config.yaml
norm_eps: 1e-05
init_out_by_depth: true
init_mimetic: 0.7
warmup_steps: 411
steps: 9327
MLP neurons of a small language model. Each row is named by its layer, matrix (up: input weights) and neuron, and shows model dimensions 16-111. Each number is 500 + 50 x the weight over its row's rms, rounded and kept within 0 to 999. Numbers have three digits each.
A block is one neuron, or neurons of one layer that tend to fire together. After each block is what it responds to, as a language model described it from the Wikipedia text at the highest values.

L10.up853:542413548483501435467447459542409458535431479439407525475530591460423437535468513512507480479416523480473505506422493410512380597484529539522444426574416525523476493527505443525476610557518522472543525440515439526529553496535514535492546472513470489448498573430485548448570448448563500361
Description: Mid-word fragments, foreign scripts. Byte pieces inside Arabic or CJK names, and continuation pieces of English words or surnames like loc-al, C-ro-ss, B-ego, Cra-ig.

L4.up26:636496504477505407488539467456471542527471484480424501424470507499593437482465404493477474440603537558522548555535560554441480558494551559473511468415505486503526536505492389448488518468515449554487468465530530546500491500470548569591300561526426458485425464521539516455392559475431615476
L4.up36:536508550598429483521483475466458499429510525464431486461523544472523529528497469531511501477551474537396493531502517558520483518492587615522435483510453444461501536443458528552512539469569471588565370425539504500391434501489501454529309534409489446478535471538554525499379463467442466443
L4.up150:494565519559457477457500530486410481521393545475455546469528528529528436484569417499447489486492528541558600476453471520451521465545478572588489533463453584490562508493492379514427504523574480519535412447472493464490547478525528446511294547369417479578496494536591484411443488452480560469
L4.up187:515510467533508454487559532547469490434445486489511562470404459487466566629497414501446537493494486571458408452488484472493505485510447657507420448506500465528500525486462482501429468577573436519472538436450523527561534441414402445488365511614455555476500546525496538460483495546430499494
L4.up314:528533443490479445523483529517544487477510615538384557478460535445457401519548409494533474540531430541503528505446520493478418469422512624464424458506517494514452480502474383488463500447544496512597491496503406602588509429468414448481519512533385519568541576531555443505456460500426483424
L4.up370:494505538563389495532533519576480524598523477374468472496447494545522509551488477552518497535502537516517398417505528510475470465494470540524477441446438422353417562546418422465504492449574480585461471402587511537490465515538589501509500489453450444490494388467624444477459498506562445428
L4.up457:473530559503451418501494546574491492491432516467506514529495512539473477601612443508489470562575455510704459454483495414493517480593502499488554515462507547519531505488413488461495510462539531518539457489503427401465432481529596522487373535379470494502486445509504507410500493515518488475
L4.up622:496479541620533493452472521510536499588458545462473497372480501515529480539517433589453560476463438499426458460529464495542487513529556641534458436466517581475504593435424428528441535472549451526475482370519421537543564516485537503535540453509504511559522455537480503471488456470468483464
L4.up680:508485538528504512511487541554529548545489455577474510489515563517467529698611523547518476594546552567555500552468467511567465460466436576517512456471549458516541512471412499530449579498529535581511484467520435492523526563472544526585286519467447475539444553482532442465415487555507446515
L4.up688:435500445630398512511532512483484486546468458512450547478493535461401443558505451516422509481453459453470526530503488449506452528412525610519583464446437491533569478476505494433476544469476473469638497485430484458462516442454517477512496528354433458434558390428478486517537521501469468490
L4.up737:479526420567445549458495565515479586509487497408423475451467498479485483469504406543468532431540543467567474366508502520530463438467435506581485528535488564437479485440470330505462625385511425462449476470465430520626478450539556495459561532530501453534482467606502555604462481547449418494
L4.up840:422564519567474476503526534525496492504429604375487451454431424553494508567570456498479469491458436499584562467502489542457476453497472511533456490487590441485408548525479458389468480475501485501458467424515455571497570494544506530479456516581520524500413474547484460390443482524575434476
L4.up844:447503456485478461452466557502400545469525548470510508381449471498456419477577444541470493497542471523520557494518574453559562485437469574588471423475498515465527489538374419531515481503541530507471443419470471612535564495522454536489524514463447487449604468494499478461482529468490502566
L4.up919:521564469581584432501486524543501490534467562568504527530474487469445556576573529551466514551556530492570608521522523395508519557499436570435492451494493513503510463521449519470480472567463494575547417442440459502524554498476470512416362373494447520556466551442665434435489531542453458517
L4.up927:559514522485462448529509520490468512537442525498468571507482501451460461563512495495380436491514489479526436467489534628551479480402568642463426472522473481441480554513418467496453440532503470546477473434554457639506472529545462449516289521548464516488537482467527469465503531491492461420
L4.up958:473478486536491494479526510480496560515370501511456515470447458551461456503649377486533453470515444507517448507462490448484570442483537561491408456432509519479523580500425359410582484486477445463561496385537446497474489535423461494511402486591487476449468424584631530480414474486550527520
Description: Incomplete word or number starts. Fragments that need a continuation: partial UTF-8 bytes inside Arabic, CJK or accented Latin names (Th…ringen), year prefixes 200/201, and decimal coordinates after a slash.

L10.up453:602559447490540413474530553512508461590527508455510484489466556547452533539465503420510455515432491528492425510511533470509527579552477478535482464521485503459507504372572483542515503425523498534526561503578463534504518547474500547501498515425490546518388506524585448479454412564498477620
Description: Year-prefix tokens. Fires on the first three-digit chunk of a year or large number, such as 200, 199, 201, in dates, release lists and career spans; weaker on word-initial pieces like be, wh.

L10.up603:469516510572478603474452523554486501515491556488492451498537515444503537531507485482546519419500562529497543457430474471513532493544552490474410449483518521445473494579541434536473501489567517451439549514486499478512550579462444464413535414454402505520431555570484529554386521491465436393
Description: Mid-word fragments and CJK bytes. Fires on word-internal pieces such as or, por, cl in actor, opportunities, concluded, and on partial CJK or Arabic-script characters inside parenthesized names.

L9.up163:549492487558543616461504497631532539501506561391473420547485578379475523563506540515489541454544435448546542466540476444499480431454537518529420422614534450465521484485557442513439466519565519406469515520498505539518551523485465473466498415496418469432575502455514426484586585495544481513
L9.up530:453545412486493502430426460508525376504481495536445499372484456476452531519611498476501507563494504488490500506573466468533501486524507482546492497618558511511496578463433498553583461520535519535586461505471376528496492399517498525477502533519474614460603518506541516395418463567465437576
L9.up564:521498483602410521478459476554631476496440492542515516543453472474532467512588511576487415548418482504525518463475558459472463473586499531525508510546484559498444527483437452491596398454530585476562483482440434457492554495435432491450448418456419565464610473475531445502469521420447448559
L9.up924:464584400487476473503458463558532497443503486493477527488522435516421520584529465497490481562422546522545541502521455415504503477487478507499445427556552574489546543426615499433498491475563449590560526515493472529482487455539395501517507550643554439498533450448409455478542507438472462601
Description: Year century prefix. The leading digits of four-digit years (19, 199, 200, 201, 202), especially after "In", "in", a month, or an opening parenthesis, as in "In 2008" and "November 1995".

L10.up903:495539424553520538470554496462577515547495626539485509417476477570521498536471487495545540442472505484460458513483571449453473487574545538545523457513454478552519520447529384461478500468573636525531504495361488584496447446574464444495427444523471607494579527437599425462493386637400525455
Description: Mid-word fragments and digit commas. Short interior word pieces after one- or two-letter starts, like h-ow-ever, H-ar-ley, Whe-el-s, and commas separating digits in numbers like 3,200.

L4.up35:529443455437474543448528539486539430434543578557490529448522572505539495580563521468476439507531459482522564655580576488578458508499596454485463446602525506516459518474526395603430499531547580473457514479495513535493527457529422496499526426446429485470518495491637439473506556524494441497
L4.up37:568358493517456573476424565514477447350651454523510559442457466445416513535501478463519440502557531463603380548526568520528533544509598448518421480596544450502463581533517521466472490514470527496556532458448542486479536437532545491505562485440531409492534510561534460523542501479410500449
L4.up45:480456563535500477510507583602543561509510520494454476468461507485574496601440550479370501518494461511393480572561578536517552567554503535470460470559505427428435582475489474389501495516560463532559474465509480538489451447500375390477540487492389508431551513474592484452465499443507538488
L4.up59:531386506493437503499446575578542503369642501548423483435445518455495515458543454539472496506524522532321385514502571552512522525526553456494444441588517503467486520461514520542460515566506588504477522459494483469493526473530429487478551539422498481490498548503548406545511519475445511462
L4.up67:525430428535412497471525581583483495494490432491370462414487548502495589494478523582558419443541525549435522508503498477530529527512561508509488415576503466448504520412400505557541471493546569540464604426527472521552507447534455435423470459406401534445389547506578380454525431453546447457
L4.up116:578395469557388504452478582567505450454623562552458517480476622420466502568498486459506447538480509421460465554478516493539471515503518510488394456581443468519449566422489485524488488567491559476482438461431494408528561428385393432444600554464504483435511532539573439527522531500477478494
L4.up164:515516454569492574450502500524548498499483591512489561429509487535494393531598402469364437548452521482512457514556625468526501489480553616477378472481457457487510566455517468466444508505441509389470495503480511508504512452505461454621564497549515498529482506512533468497430461510565461439
L4.up199:565488414495464368511481575565501457536452602522492587487582491473505519502512496457462471576519492505584581554540678516532562505549495582454391459469457413496522565537465551450582501483492540524430474471457507530482542488509507556548577487565445528528404510500421386532503453558489497562
L4.up332:583414593403512477427552580538561408478630447511499512443466535390574580597462403461469394545539537492550515580592553500535501530551573533462435497554485407490524603490462475498531567494481580458531498363523463599466503524606477481502660483409464517526511528449567501504479492510421528464
L4.up372:558388507610504506443486546535561460472537514550505467446521543446522532664588479535475436583457479453450440574544596485579494567483544544489457444497569455434526620502531435553543514521510547439515478510516480417490479451614485476528452524383449543463505568501625465560521523463545478474
L4.up388:558388533495436523454477553562480470463678469500567576463546533454520527506533523498483415523544502479507473582637461548520492570455593452487478512575502432486530628494471521563541444549554567513528481500560475432496455484524493469459577436369532428443459456485562504405503503500444472509
L4.up734:517421416489439526548519542555581484529614464566509432433454524443539552589538463502451479597466568548511401593464515494540497543596496541482450490525510477414471548445518500500494510531536558401525510449501492571485459465649527441592503501396486452480486548487616486551499465532506468481
L4.up736:454408467621498472428555546558528527452544526551474519478494445434483479527529492554440436559546433553533520588563588588520511545483588546570469519505558400452489609405480547549473495535447546554465501510520491537542433424569420562517413504496463504536434574569536468511500548486384500509
L4.up776:475308493454384509494490532560509450421648453538524496453472520480471550505549562485549452499515451508429464566551548556528511540517558505536516482504486472468488563474533480525549465560510583506558570455540544426443530495549473466514531463372438472494478482434561491535508520464507568504
L4.up851:499460527468413475493504487535557388392518430493482450474486592449383541465620476580517483479488476446463452445545517491569513605387511514455512516488474439501486557442473460546457502540529585452491515466490472403466503468523535449445374510444435479443405470474580498593498498503522468505
L4.up859:507424545612489414505538520562530596527541432453507447468472548410449525518506540488505425403413525511563463570461466442488489444487444485450453462531531481501459541429374502534480571581528544491500514509463433468559529483544460501486439450437444615536508485453557456542582534537471464552
Description: Mid-word ep/up fragments. Word-internal pieces "ep" and "up" after a consonant, as in Sep-tember, dep-artment, sup-port, tel-ep-hone, plus CJK bytes and symbols such as degree signs or §.

L4.up9:541404514577453462480561518528504506542552569465473459548537549437437522511483476467510412495497480522523417609491588521555517502555532561483473500510510402493494611467477467488534557562504583478451479442519465489454482462511411462549486462357492452479489522485592484606510502520554417425
L4.up106:542343473582365505553532507517536480478533493572463464477544533475442532498523517439499373513556495516419364567527650531525494506501522487476462455532520494500534546430495500508584554577478541532520512442463438439478445471568404479482539455404431536507469468475522477575540479460424446519
L4.up145:553363528551358530506525609495489548444520475488477429446561542448451521554467571503574467458543530497419418573548540523609474518553541509485407493530502383487453559475433493564508549559453557593507532493544512469533537476569465455440576478413418563528601485410526448462522478456541412595
L4.up170:462502470668448464456463636526520498465551587465486445542500519524491442487471484515514449468547477503470460557514647553439465499528513476557401503541485482559498603422579467463519588549504534430547437502515462527420498464439440497482567532454375579539536536459617411545519506518484480451
L4.up178:608409472537417551478531604482499479422595371490499521504508575419535537531492503504519469425556525428453492556580504449517556476535517542467426433531496389501482598476422533533476538499499595558510561464510524528529531493527494564449603406433478532454520437391468448473524539485513403542
L4.up186:491403490573370504427557524579517503404537490504480481462476511465527543449501503558526442487539588464488378496498516575489492532508583478539539478566463466445462565475486453541513529521555597467527560479533481404492494512538488442493474458372446476449444458469572418566479494451570415495
L4.up202:476374479480411520485496610459492481445592518468508536437470490515513554449449534498568440484556475477527434581526557542485538444505522442525486426554534444488496621431468506499582505567560572587506551469586500453455487470589419533468625506435451443476538532401517480552550492486523446556
L4.up247:503361437516479503475501538485584491466575457495511496457479442427440530454522507480475449500613428544586469609586584515510527541572621505450429453531504387481512527480503467601485526517512511538445545478562448478496489456556509504525597490446424493513523492486478484582525615452456523520
L4.up311:534388485544484556434542551527583453429554462562527487534460535464456576488565512542514402537489559418343414535597431494531508490537568490562444450564496431516597641494458562494538516514526596554484445489464492409471441461606451493461572449387397534495479447460475449503546558467460499524
L4.up340:491395496536514510424549628426496441478547508588484448483406540455513526536499509496558447564495458518427506484557597438548494555525543556493418423480512519477555552385529436487463600477499543512484419418485470560500548442602499468540494435386426482516481462503529445564486516551450519516
L4.up389:547443539630484527519543594510430495504495482504430476529473472484481579457420461569572426400513504474488479511510527491470464492533491494529500465574526563471459518414481429531531477534570516568516491445631459508566478502519475498445580464530457489489547502456497448561495557494485424548
L4.up394:422377498599469472525523516519557439475555465480507524459479470446469583436631475520506386512484480552564388605603552500547580543514518451478416455503470376415475558505519430470463533554528527445521492489540464546455539427493482490484472476418476424528482496471545467548570509484461487531
L4.up474:573455475653451496439516506458504508568516532512526577442530541473550427562588464571565428466501471510562538423519522447501519484515484707466394425428459543435431521502426346414467491486519493518474407429549442641491535485392534455513509503440440541489484493432516463472549507516438451523
L4.up606:566362527628416495448579562541524517536584517508424435488539549435463506582505539477502471517500433515525413542604558451536547527529536619486430442579535439413487578483521485454569529523509570541555437444501416478436618389547439454512527433353414520467472503484564434494497562447453482536
L4.up829:521370492537473527493514555558551505431585539464506490527466551425444553471538518487617432525502501495531499558567516504582509541555573453496428458538518378435500561446443493534508558497563567557503547449547495483460535451492505467488551454420449466490467431442549510567487495480444433592
L4.up946:440429539534527466513517667472513561450507485484513487516502490449432486469413489511523492446494514439470452527598604499467469487601511504453455509543486400495526565465465497528583565550514567668533496462497498594535454464475515493493633509499458498504527520482594397445512484548489457565
Description: Number commas and word fragments. Commas splitting digits in large numbers (1,700; $16,000), plus opening word pieces like Ch(arlie), Q(uebec), S-ep-tember, and non-English character bytes.

L9.up339:532477535488574455489573485514528538624451560488531482450551519462531518575489506545441397529528523557530487495485482495451515495429503544493538495514526527487442522511472443465414506387541504562498444436514447498456484556506376538521379529513499505533512479480482518545468558511530372534
L9.up423:474557439510535490589551479528546494559483437443504447492507521485544396528495456457513418591562564488493447514488595518498484546439434598542543494402527566500467591435558451395453528493505484527556492488495523544606545476535453547442628574487553376575500580479505571471531573491527519501
L9.up797:498504452602486536508466508545464503477563539466479507512607597541543458525437458525500511476558554442527510480453546513591542508502448541432485503580388496472488597511484449530373496385600522583567545461398466561544517419509470583495520445551510529558558549524479520480500477533533430522
L9.up952:561508498494513453520583511528512437530445500450410562429462488510487372513524466476491497517576466473414541517398527449456474470487547587516442474537516522410569546470480441518529556510580515504533478512453474493571495422552449430560489498571531618484569542561489497489566486592456471387
Description: Mid-word fragments, often accented. Word-internal pieces mid-word, mostly byte fragments of accented or non-Latin letters (Horv-á-th, Garc-í-a, Arabic, Cyrillic), also iv in Univ-ersity, on in seas-on.

L9.up181:449531513457420464509444532492593544419476510521463471452425614491398448513617479496453481544453529522612465526412569451444527471476503564566563481461549553452536499453504470482572437478585457526452414424477467586559450601497512494389478516613502601509438537435443443554508515483416484441
L9.up360:505471424555512534473531674549547511438561461533510456487486544470525511547551387468486485573490467571500509586476508501530506603598422584517494458547477496438522609425477488433564496504480492463582566451493481437466475499506522502430513568503466485420544500473510471550532473541466459612
L9.up362:550434489532482540458491532528558545550554488415503438471357481419397517531616464463507455506425408584578597470592535450571470469434521530448469473524495514436448425525442468422536504456532513437514565543430498564572565543489522441456433530548428537458493494556496542522508508475415517454
L9.up847:450445475569513439483495479506481330471419497503506536533451528480441481627553506394582545503509478452512555470572561485589537542498505510478506487607429530414439447406499471460539492468497582365522464526493512552551506515578512390538467471414474500547482505543468496534519560527489533468
Description: Mid-word consonant cluster pieces. Word-internal fragments right after a prefix or first letter, chiefly cl in con-cl-uded/in-cl-uding, also ou in h-ou-se, str in con-str-uction, plus split CJK bytes.

L9.up443:430621436603517501449446497497518499471465569508458511508527476480440503548522526482451479513527570383464380522440479488518494478603463529581481524509507477512452474495521455406509455523569508502494416440423491572502520423507483480545474541421461586426545492404549453481549498551427453472
L9.up585:454546434505495516552605431535551454494489562476414496492468510591460499496533480422432421485411498496501447477533562473605534437514526477498362517453440530549454483466502468506527495464498498474471487370492457529550519437418407505542514496520434514557504480536631462591498559554479438568
L9.up587:500644461502480538520475483515573452508566588474577501385484469529569453489507502529469411501509504530385528484499497412494430475509424451488438577454505498565454480487521454504443460400639513402479463441419489539526593621410509524451476528572459511519455493541599443397478500514530512492
L9.up629:468575465577525566558533508582440509460443560466434463409410536496520446559527420451493430522481508522468571414469464524516392547413571538479493504530460420518490492489495503474458552371468481515448572558484540495540504567527522504500511503510498511533638495555520536477456521523509501527
Description: List-separator commas. Commas between items in lists of names, places or things, and thousands-separator commas inside numbers, e.g. Chiriac, Mirabela; 1,267 tons.